From a checkpoint of a small transformer trained on Wikipedia: 1279M tokens.
MLP neurons of a small language model. Each row is named by its layer, matrix (down: output weights) and neuron, and shows model dimensions 202-297. Each number is 500 + 40 x the weight over its row's rms, rounded and kept within 0 to 999. Numbers have three digits each.
A block is one neuron, or neurons of one layer that tend to fire together. After each block is what it responds to, as a language model described it from the Wikipedia text at the highest values.

L2.down67:515598531513509543453505508530465485503538418423486456517429524481501471493547566408406480585471516526514497445541389538490538459509423494494461525479490514466423499616505465496530482489534484528576432488491533494493526557501505495541521539518453526435457448600449534477484497511512463499
L2.down1202:485553510473477508453498442547422462436559504598544473502483467519503559481439477475499471535600500458537463551512524495578494469549455570506492479494534493463463471475466508556489548517498488528423510504434479471548509467474398517458461457418481481502494477480404507492463487452538497520
L2.down1596:483549490560500541504553519506429479485489474511458588519461403523457495592524495472536553533500506494500491522489598510500497482472468553578418526523562485504536507424599480509524524480526506563568587505433498512510494426464517484503535482485451554524535542558462394529463473503541489474
L2.down2424:499512486503442540483493538473489490428445584501484421472530482468616486505496477542400539413530502568512529524426505462552457481498483506531540490549503479509515468415447462550509457544456427445482477490517514517497435457452513486478502509470496475542533515489482474477485482454549484595
Description: Clause-initial subject determiners

L2.down151:498561464450521464498561524535513515451408449513535577512532511484533544447459510452543546528545563468436538538462502557559459601492519463560567489610585476483512460535465494495561504523471519567517495539486472448465428482571462434510542499525412500522526480502503489514548505411522497531
L2.down584:474494485554463538468480472498530507512533534464535507430483535498587511531445479433462564485499502472469499494491589518497503513514514474540489630500455469484451503448591460595477479497437497571490520539493553538520478391487647516471473517539482507490417567394440570587485480448513504439
L2.down896:496445507607526530445488460484494524515468512458485532508412518493530473510554466492471477474522505534517502540524494495552466552504485568510492497447492537488461506494539468490557503491482512498528589459458472501581510484495459557499536537530521422513484515530547522505509527475525452469
L2.down2465:467493536478484523434431528500511550507385562514481530495522471488480520494509517502525436528531481456480546497450460510463440517473502483481522517406495570546499504421428473502474567484451514513528466527459513543472495447480491501497455518466528426537525427486453487546516472564504516442
Description: Article after "in"

L2.down778:513569547532632493549550437500489491505561483453387425449495520474488482463533551493511504483499603495460526507462465518527437475489491515522483546500517495496498481459488486500425511509539598482475505534480515453560495497522522495493444544449482479521508472569419397552463524473552493463
L2.down1031:506534456509564444488597485457536434490447549509444592505552555513533498498464523465544515471453573470492516469512547500523558514521516513538507520487485567510440494526538481540451455514517546505552444478441507467507490566481565472517535492483506453503542503517550488493436498509429398520
L2.down1708:430489494504467439472589525512472495449473477521442471435433459505496451474581507517475546472532591422505510482491535529553451515522454478516508417476501527493553508478478466580471472607536474489499426497448561507510510526496527557511457512398467459495428416430458535511486486463462466478
L2.down2556:422505583547488520494519484571514500456502531383437500539502520535507461504546479457472508510415488470427441499518426521477508567496538477529556437495494418514502469465429479522553497582533502503476498523540524510483502545526451530528523439567399488520504538535549549469536481534552531434
Description: Initial G and superlative "of"

L3.down972:410490509476581531455498494515502470475507475524492565517539579550487545432492421546469529512467480516471476449487512517493512472484474556572488536450519503475563507463505491542436553501557500506456546490518483472490460522521498514538415525496529467478461478464547473600512491562549490496
L3.down1585:555563534567559500487479526475458505433560442471540529513534501495510559465509457488444548532448511506493481456511574447557503462424492500559556525506425480525514447437585454464510495531521492537471504549491569538564443483516511443574482556487462461516549492520523507557493543540503423495
Description: Wikipedia table cells

L3.down330:506422424552434567454478518543585549471500464531478502556454516528515434564510480491447427521455466458512507465441495565467573506423525487468488587460452550464533522454507455503519510495546467500497544471508496473489480549490508532516480571434540524483468490525457436525592516435491492522
L3.down928:450456515443496528458441554461482534474507515601579530530522496497486458577517399484470559510488483466539496443563490554477508481518461513490550551402526492472465459510555485473511473495506452502460580543418540485498489484430528493544515473390545397552460446450478463461486513471491505476
Description: Table cell separators

L5.down617:530506505468453502474514544494452497526445479530488456582497508483478539525544475491508544522476460548518568480567470449527427562532532479493476509566515479455514444490563461554477493474499549508553511467541490561458500470457492460546451519510487419532519496544476565426448504492562521495
L5.down881:498519558494461540474486454478487585488532475521501509500444468457503495487467517489540442508515457508465536528492515451475390492587504495492494497493472514555486500529528472454497503489494560521476490506486446514515534489477501433447468547457504375526540496527436492484495534487484512495
L5.down1081:438565528422454474426484513483588508505561482569504462543508466462504509454474554476493511414532514498432526473544498484542478540507499540552511525508442543485505508474493534482508404503518477506535451517497501519533576513544475489462499396492443543548544497480542523481511497522486546499
L5.down1098:450508435501471497493435495473500498500459474451490501510540514478429480505528460549461450494553474479575546494529517503516526483571501472579512461467544465475413443536491493513481532508549549492498478454468465535475515447457471511405481590550548445539471556510488546543491476496525523515
L5.down1574:465518494496536533532475542531505541455428517512502469517458523498489408552501491503544513488480468501476562443467478519526551414510506445472411486514527530458554477524485471492494475472505531443533491546507423441579529506447470484506539504461542493506528480522496481517455502498574494513
L5.down1902:559515479515538515470460526484427513471531521444503515491514578511493460461454529481464545509525529480550545479471529470549422457485470553506518508496513573591521413541487493518495462498554506467564457489553444562463587478456477531506502543524499463510454475452560514517446463497419508519
L5.down2341:541479523544523516521531584473476542440528487459540504535473555427571506566470525472535453490481426529523500532447501472527507522431532408549449506518575578462506530512470462466507556483503482479481471526541479495534492462462542544486457521457525506436537519557528460469507528503469552467
L5.down2394:514537573427508542512527529462501524467578451461485486536532576453488521529530515505514537480531427494499511505612544510493508495559525462557472442530545488462469489474519585445506492544518541537476544466470468433557460451508391474507444528472550489524516485460484489477450479520492473536
Description: Pre-noun modifier tokens

L3.down208:527565445507500466449440509591458509503531448561460468507539483491482513492491567435538544514513527491544518546527542507464494466494515432501512556401539467508519437482508517558504465521541563486561485469444486459454511505498566505491579526559459445496489510491538506478491550487525472533
L3.down352:570511502513539449503448557527535488498485506469524497542533498465525488520434575457532471474476505483497555444497464601496488495479482424555499477514514467553485486397571529476506460521463462503498487494521484485552521500469541525441592527468475486489440496529500550501547462510537518480
Description: Early words in titles

L5.down522:524490460500504478508572531508505518506519508432514500576594452548503487494546563526462456465483468484454552516547509499436508527450437500550489504569486478478477503437487529531520435478510474522547545449447410481544506444503537475524519520498506492543473468497482537516469500505489438515
L5.down1223:430555450474495527503476538456473513542503495522431504467464433473492474461481520486517449438530564523475512500511573576428507510495525533418514466511469514490463494540503512472478496506562527479528534502541443484489492447532562475472511520538576486492540435501540537471497492437459486518
L5.down1290:547535512512560474515532541441432520536459443456491421492498438528480478498508448462514501533467475492520504528473487452502454455527491437470495514538435550466535512540588418507470537478452551521501526637454539524478478466482391465469494542557602497469497528542518511515466465505520443541
L5.down1437:479530481536476477511576572449518511507451537458513528497527467493540557529477531554490524486512470480537523512509558508481513436471474448425528509596486518500478462520414476509490480569501486591477489422475472446545466525515480504378506526512486427511539466496538507502555571463440478521
L5.down1685:525497467489463461514486525479518488448516464460555496468500480517562482520463548539445448519498537411435510496556467587529480521464472470466475448530571639516534541520485527455492458506545562489437457509476541441487504497505533575479525565517518476424501543537494430483486428477535511513
L5.down1976:462499519586500545524530538486538518507448504489494437492507484533498469510499546526517462507549479486461455508536478546472515490506523430541505458552413497442527565485550507478564437516515523475530500469507558443564545488511566517464515570506463458523523478558427494441498505454486503468
L5.down2445:540600472506540568505513509553431512534519538502458564509575479463529585487471461503507484458477587421560585528537479464474483512534493494477528513522555491523497525531508547575473475516501535495527537466378453523479487489545551454480575501475432518509479497536492473521459510547521473524
L5.down2526:489460481531572459557480511448498523500555506484476443543576493461487541542517495484459454558500525539466476479497504510507444557548507553509552505541514464510535475439549433475531411461487483475462447458525513521521544501550535545513554494510491518486497535442536458521597449515458485478
Description: Word-initial capital G

L2.down214:520507518458438442538500544530461568515526539519466491514542565488458489493483508525552510528497411528422540554490476497497493429552539400529435599552512481510509509479466460506487513520491539453501548464457507472455522501479492447512457519518445436434476466471448475509488441421440563493
L2.down541:509504517525541456542505533483548466453445496523483501497537403517537489579522539500568513533436517508496501518511558528607529519513560435463496565546488525509476526443466472453500484523485523479495513494509521522577544498445496507516479564455503493449498441419413494460449467481478515542
L2.down2163:550570540470450510479503504478520463483511512484482491542454523567469550458496415448482552514489561524454518519493501530479475525529570565530463557521564424538555419521471494550519465487525506425459472466494524459492519504492490525572536509507432475525514497523456548480496523496516543443
L2.down2549:493502516479566445537570487546514550511467501468487513431527561482501458514462547477482607481565542462507488519452486567514508461494536454484468604527534526462541468490427412535505465479558588444559533516535563519469547496511506498486500555453470540537484550524478552443597474496490491515
Description: Date numbers after months

L3.down469:513465482538462445464492506485542570566461563477484526521448393470500545597524463472550518468474531563495501562487605474490492488476456501475522470529554496452454534468444533532551501525573447538557497508483550477490510477480563496540499577455483457411497420492446477455497533608485441474
L3.down1021:491460519536542468507501462470539502562467586536467450462488566522394460542555506459523440531479471504516490535405635518438559479511509463519537542485526484498447537485478555578527480562479421496549529487464545522517556591508552427512499543429434501490460482450428499503498537547476446477
Description: Middle digits of years

L2.down311:482577500474456486522541572494478546543505536548477501551441459461519439534483514489513484544446453501480502504459533533526551505516546482485510518499538546509472562498444528497534479516475578455448471537473534403456491517535528488489447494470459525518473506545440472546526441435565508510
L2.down1684:468502497466545530538506533498456509554552458400500405534498563465585530511541521572505499537552519535495579500541488489486477457524516481548534509481499542498521466501498523429440485496532503524532523514508504496491554491458538547465405546455509482487501514469524457488549490472489487451
L2.down1811:492562457441535473528518424451495453484507535486468435502478570456593485457465492453502459440415519465500542491448477583466550478488512485481504506454625535506574497524464439462498494488486515507513491510422508534527536524437431490499475507522537503533522509466476525544563552493618552484
L2.down2507:546538552436596464505485476486501518451546499500476465554508500465524482584529489489555555508510447523528509491442440534505487532517557498456486502415495520551495473472544517504584482497558501530447509519424483485502474503488501408474446551464481452475457503500488474468537521562555468448
Description: Country names and demonyms

L3.down1378:541518547440515509491524501482532489450421522456540511590466507421505540502429566446455508453507510651453490468439545554485478551534457511548553510496517469512489501538457510489529501519500435497435510490481498523484509409563494528509484555502519556466456450527450446453511463490492478474
L3.down2171:474480498429502513537531495476542483471533543535515499531568465451499480500562551560514502544568471546435561486537439524532535539553542474520504482514507482491482537546553507560501534528467513552508561506537526521504494518462533516466465550506444477558455477548549431556483480548527510511
Description: Indefinite article "a"

L3.down142:493470526534514516485537508567520499463527504481496446509450547517505429576479467447501531521550512434533530527544495537498499459520505473567511494475553512476548561570485518455465463547501484469465488483498542499445533435487479528483477424452500539478477469509513488523514541515467484550
L3.down981:527510503481433466543573470407445430501495455479464475477580503509528554531487526542395439510548499425460521446538544513464529504564459504553607462532594472473502599563546550491527517527445513464499476526469556503519532557443625477515488560520500428513496431496503516536469534506460494498
Description: Date numbers after months

L5.down206:459456498512460465470449464507507517484491547465442486515499448490482520470508491479512532537495534528507532514514474487436522497499512527458520546507509494481495435409482451514539503453457512495521456504507497464560452564518569571430507449543525490453508507508465478497525639458513487460
L5.down354:446493547565472502486571399483527484498472501531411540447608526521547510527484555451511559517475489520496502476514469563520439560521490596463565451502507492536488485505530500442445445368479558510485539502464442518550536495519499517516512528563509490477451440441480464518524435506474563491
L5.down540:444517543536505505452474455456503542538457565488494508550532595481519489513513522559451491445401504443539469531455549507432537433536550491492462512476480467527484475496525508502499544582497499444575498518436540418495487480440494428390457500559473527434490469548499550510513490496489456555
L5.down871:514510479478473463532468433518503430474458550467477543460500546472404566503473452447531565558462422453474463548471511534477453493484488494472515551417489457522492471581485455534489456497509478602504510436493445528515436492451466449528510568487496552525525504508511541419519527517552402452
L5.down1577:478571519510521430552534415458529452581505500495559588430578529525461504556582548512504492537511503484394456507579582548528535544519494478491580463465482506494563503470528510445501487497458438468557498544474450522496552490548480483459514474484536512453559500545479508430421507417486467453
L5.down1747:458444509528503543539611503474523456505512532507551452476506518475448511441466449514468565578467505539467565545507426491538433544530470444492440484547503518452554479461577498475519522547546435518496464461463460457420550507515419479472502455499504517473443516421492510541474539457533547503
L5.down2229:514562526508471466489502511491495531494462542496425417551464455483541523481492503513488547495527584512484517467459504512497501434560523488481458537499501450545571508611559540569476511467455518470568510549514474497494477522482559477492465488501467478446534534536565474574522472614506489491
L5.down2257:522457514575473498458485452490434473516513485456502503465555489491497573463439520506532547540446468507485436452486527508529535426463454604487582483497448499479462432531478533442521495506444493559615515483493466520551501567441584471484441488532507464493565528504463545522448512562485485480
Description: Digits in sequential numbers

L2.down884:420583525496474564483509488479547459445531558453496492538500515529466506473457496472434464467470509527549487466466538457528470496512484565491463445430484486500540478520540521444503506471505488524519490450519483491561578551493536447464546504409486537515529470545489549510528519492445529498
L2.down1035:424564525562526494505487526531468501455521534480522537541534497441534508514559453526500500471478477487507427549434471413439586488508551479485476499532506582544507464467467537511546514460521483505503560450425496525451532453516387484485512597491531515507464523503455488446448506481541510427
L2.down2010:449462546507555514520507566501563537478508508502527496541452559455418515520491476500491504425495461505530487529503518487578488451501556501459511504476476431539492557511511540549490478545492495467439519468539540473491452510535436545498532528494502480501499509483503470498486550476496442517
L2.down2459:438470509536520533496532553570501480448520536483528463512550439491545486500507515496534475483509446434378473519416487521522456496493481528542470561518535485560501439549441515489501522524460503493485511481504538528476508430498487469491521550554465501438544481536522484494549517562419500477
Description: Clause subject nouns/pronouns

L2.down428:460535485453519483484516590501539526505504403507463448567472482463540430536547560530461545473538491506498469541536477397528493551526535456515477469448496544496536507476514495481497525498518435477503581526529446484528412566577531465580482455538485450512511557518479580541514498575499543579
L2.down489:513485589525486482487448487478490465480497417490494516560529435486545506514460490511479523524537540511498428506487492493508510529475489521509534479417472483470508489547557544460462494476520476533449547474492481487420536583492523509524496486520499436519521532617433515544485514552473513494
L2.down1283:502511617480461481440497505487480553561510537529590499566529524555446468511432440535455504521464458512580491570538486505500482479510525477503516535446561554515505467471458490493410438427475502515495508505464517541464532487507444491474477495485523468489510475528506526489536576497514499537
L2.down2536:458446489453421575461507493485493489526510549463521462477518490512527449561417514513473578489558456539471529526579458488471504513522470518470514520475548620483530477500577466496479547479482478469438547546460527569513510497466473513473435543519514422476596453513568471548535540526488498490
Description: Table cell digits and separators

L3.down174:523556574560488538481534458580508429489549471452482471502500509507529511506502514454514560547456522449481493442512503526516440406489530551464486505444576466509505523486509507493488554490435489464502419473479467500586578531501482454411541521499540439568460512498396426454494490482563550504
L3.down2552:491512565530483517522399545570477425524517523538498526610518482449564471459544517536539516567549430520398520450524464579525500516588435486549456477607552516517458561523465458494474516502451462639564466529508517463524488477466515447475511504529546551458453463501478482516407390521517492506
Description: Evaluative degree words

L5.down196:531465503510417539414492474515525547394518515472529493501492490499496522497498535507426482498449487455530562543456497498510486502535469490480514456538463520461476501523515495455509451458416540527532524509553446537497449481555391501509446446508479490484462484440484519505515436456503491434
L5.down315:489521459435443471489426481435481531518472419579447569572461420524537509451468477479586507485473506500529509506511511489506569537494531594488383491559488422496493472491458481535519504470483487457557528520493566491476478515435556485507518444422463497536550503505497441569453517484545465523
L5.down630:485487461450465447497463540453459560554434512455509572559513542506467500512455463430512542509474477571447486437509588483491392538509526432480435538543451538517495496526482529479581473533503529499544466520516520490546502526498540455551521489439517487474523429530576462533446507483498449509
L5.down783:547551590554612494523462484493463495530551451479503497522458485504490478487517516440505510446468476516524529531509527569611482494467470473503570488503481493481483568468512477595449481460478537483479520520424499535475469499448446445495520555464509562527498503516459445510550524507582472569
L5.down1294:449477559513551546512485519507439480496451464471472416517550550489512569529541522528454472461567480488468414551398536517505542481535589527537546477544494530523556560505489449507463389460487423496471452474465540500468504389563446544490554534438565546539511591525470510507509526533469541458
L5.down1607:509457455487534465478493479585482495540480483501483499563537567448523489592431497414492459532499514445564603546441444470541464470476517512462447501499497476538520516434465528529469475485512474446562464612433509473488486561510408494517563507503511485474364542469475487477525539462506569505
L5.down1946:472453458507440456481570527594476589550532534473561567434454469485578518490508516471426479485490491504533459537563527422458502403469548487513485496418545497512483487540531513496486509542455524491484523458530528487415513503539399476489537596518512442557522564473527415514534492504510530490
L5.down1985:464477476488465466483486524498516528546436508495472487525579513447475536506544511475525571483491445492509495514441513474483439453506507433432472537513472525501504467481485541464489538435516501491513547435439546488459485480561499500543536506455540562549551605507519501517473453533438493527
Description: Clause subject after speech verbs

L2.down827:480555512518573527544484490537541534535549468569438453604478385494491506500477470435493528527541536556480472484573571514519522564522448440579443548585492499504497462503480450528528524504552520513477460458463503507460430430489557503480549557489473458500463510492501478460483501522543513445
L2.down2040:500551473487525466461517544433475469557446501500454497515492489502514465527530557467485524463554520435487507497517496494533568502561520464535459485528547548492451458468507467518526490504443551531522495447501604525516486523446565471513416456558514434478551456510454504443504550481490495568
L2.down2233:488527469523443495518489485483525496508459399424486561481487455463523436472541523494577538516503504464513557492513512556468533535490540463619467569561528482431565466468528470501507484512478474474488505423468512556505572483486477510549483515506546475542551563535456560477506450466466438592
L2.down2326:518503561478453466561487509478516481479510507591532548428475513571468478481456495497531565548509492551521517402504521531589448550547560552552509512504489532564534527473543484520523518488478505528550488478546509456558461500513524474501520552587447485478451504429492551479550462498446488469
Description: Line break before list items

L5.down170:505555582505534524583475474508529508515481570484461431494493519470533433444478540473473547513485527575558504510434508574512530468485505448511449488526565491529430501447497503450556506492449536497517416555562533449492470511486556486493483536513541477528512557574492511476454509485511432435
L5.down249:433507485506561568548454497497479500504517452479491572503526476531522462480538436468485513523515551476506435495507521475529506532567521453454458438494520555494579523470461495447429542441538526479495540600520533456463517518442586534509519464484519419501513476495518507476525499525510488469
L5.down366:519473535449531483517523510509484470464590549501518532521529451581512468491493485434509467465470557561552474488560574490550484560523537501503558501447505538544585425505487493529506549478452514480534445456439543490477472458421493473531443564405441501527507534484466555574445453470515488424
L5.down1008:486550488508531530479550494538444434493498611493457510500489478487532528535483470504510411414503535472446574541542518505537476483499469510473530458506418509539468540520511450589505544499430405505508433476431501565544460509458565463498570495456497483534532494474526544505535505422494540502
L5.down1228:550533494460555516488515502518507446524507500535494503512505408456494442511492493453473486541475479462510544525460548469511595456496493545486490569519569440479523535559510447508482513504513450494477474462601551498474552564502515440473459544410452421535547462485484518539469489543517492540
L5.down1505:488455540519536486521499521567518436501489581435451510469520478489447588519473510504474488483462431489498450473486531541465606543478449523526473531476501511588473548566509504446491496451504498499548483563511509584458485511479496463535535542523521450483517485505562516489507568493451428501
L5.down1635:499497615523472533415535475447494541509519512506503534511501532507481477486457522512534514465508485451510525424522475499515532464528544560470508534486536511516476472457558509469474485474439529544509484557529497445598464448469510498458459492487510483568566537481574466542493450414488556474
L5.down1681:511546459472465517478560540430454464515536459497493505516511459493442442496512516498535503440511435472484468522503472480494534575491478509471485533484517504423487496554470548548428474500504473467551502532481493523436521439599569504504544548446557535508542574490516448484514486453489544553
Description: Table cell boundaries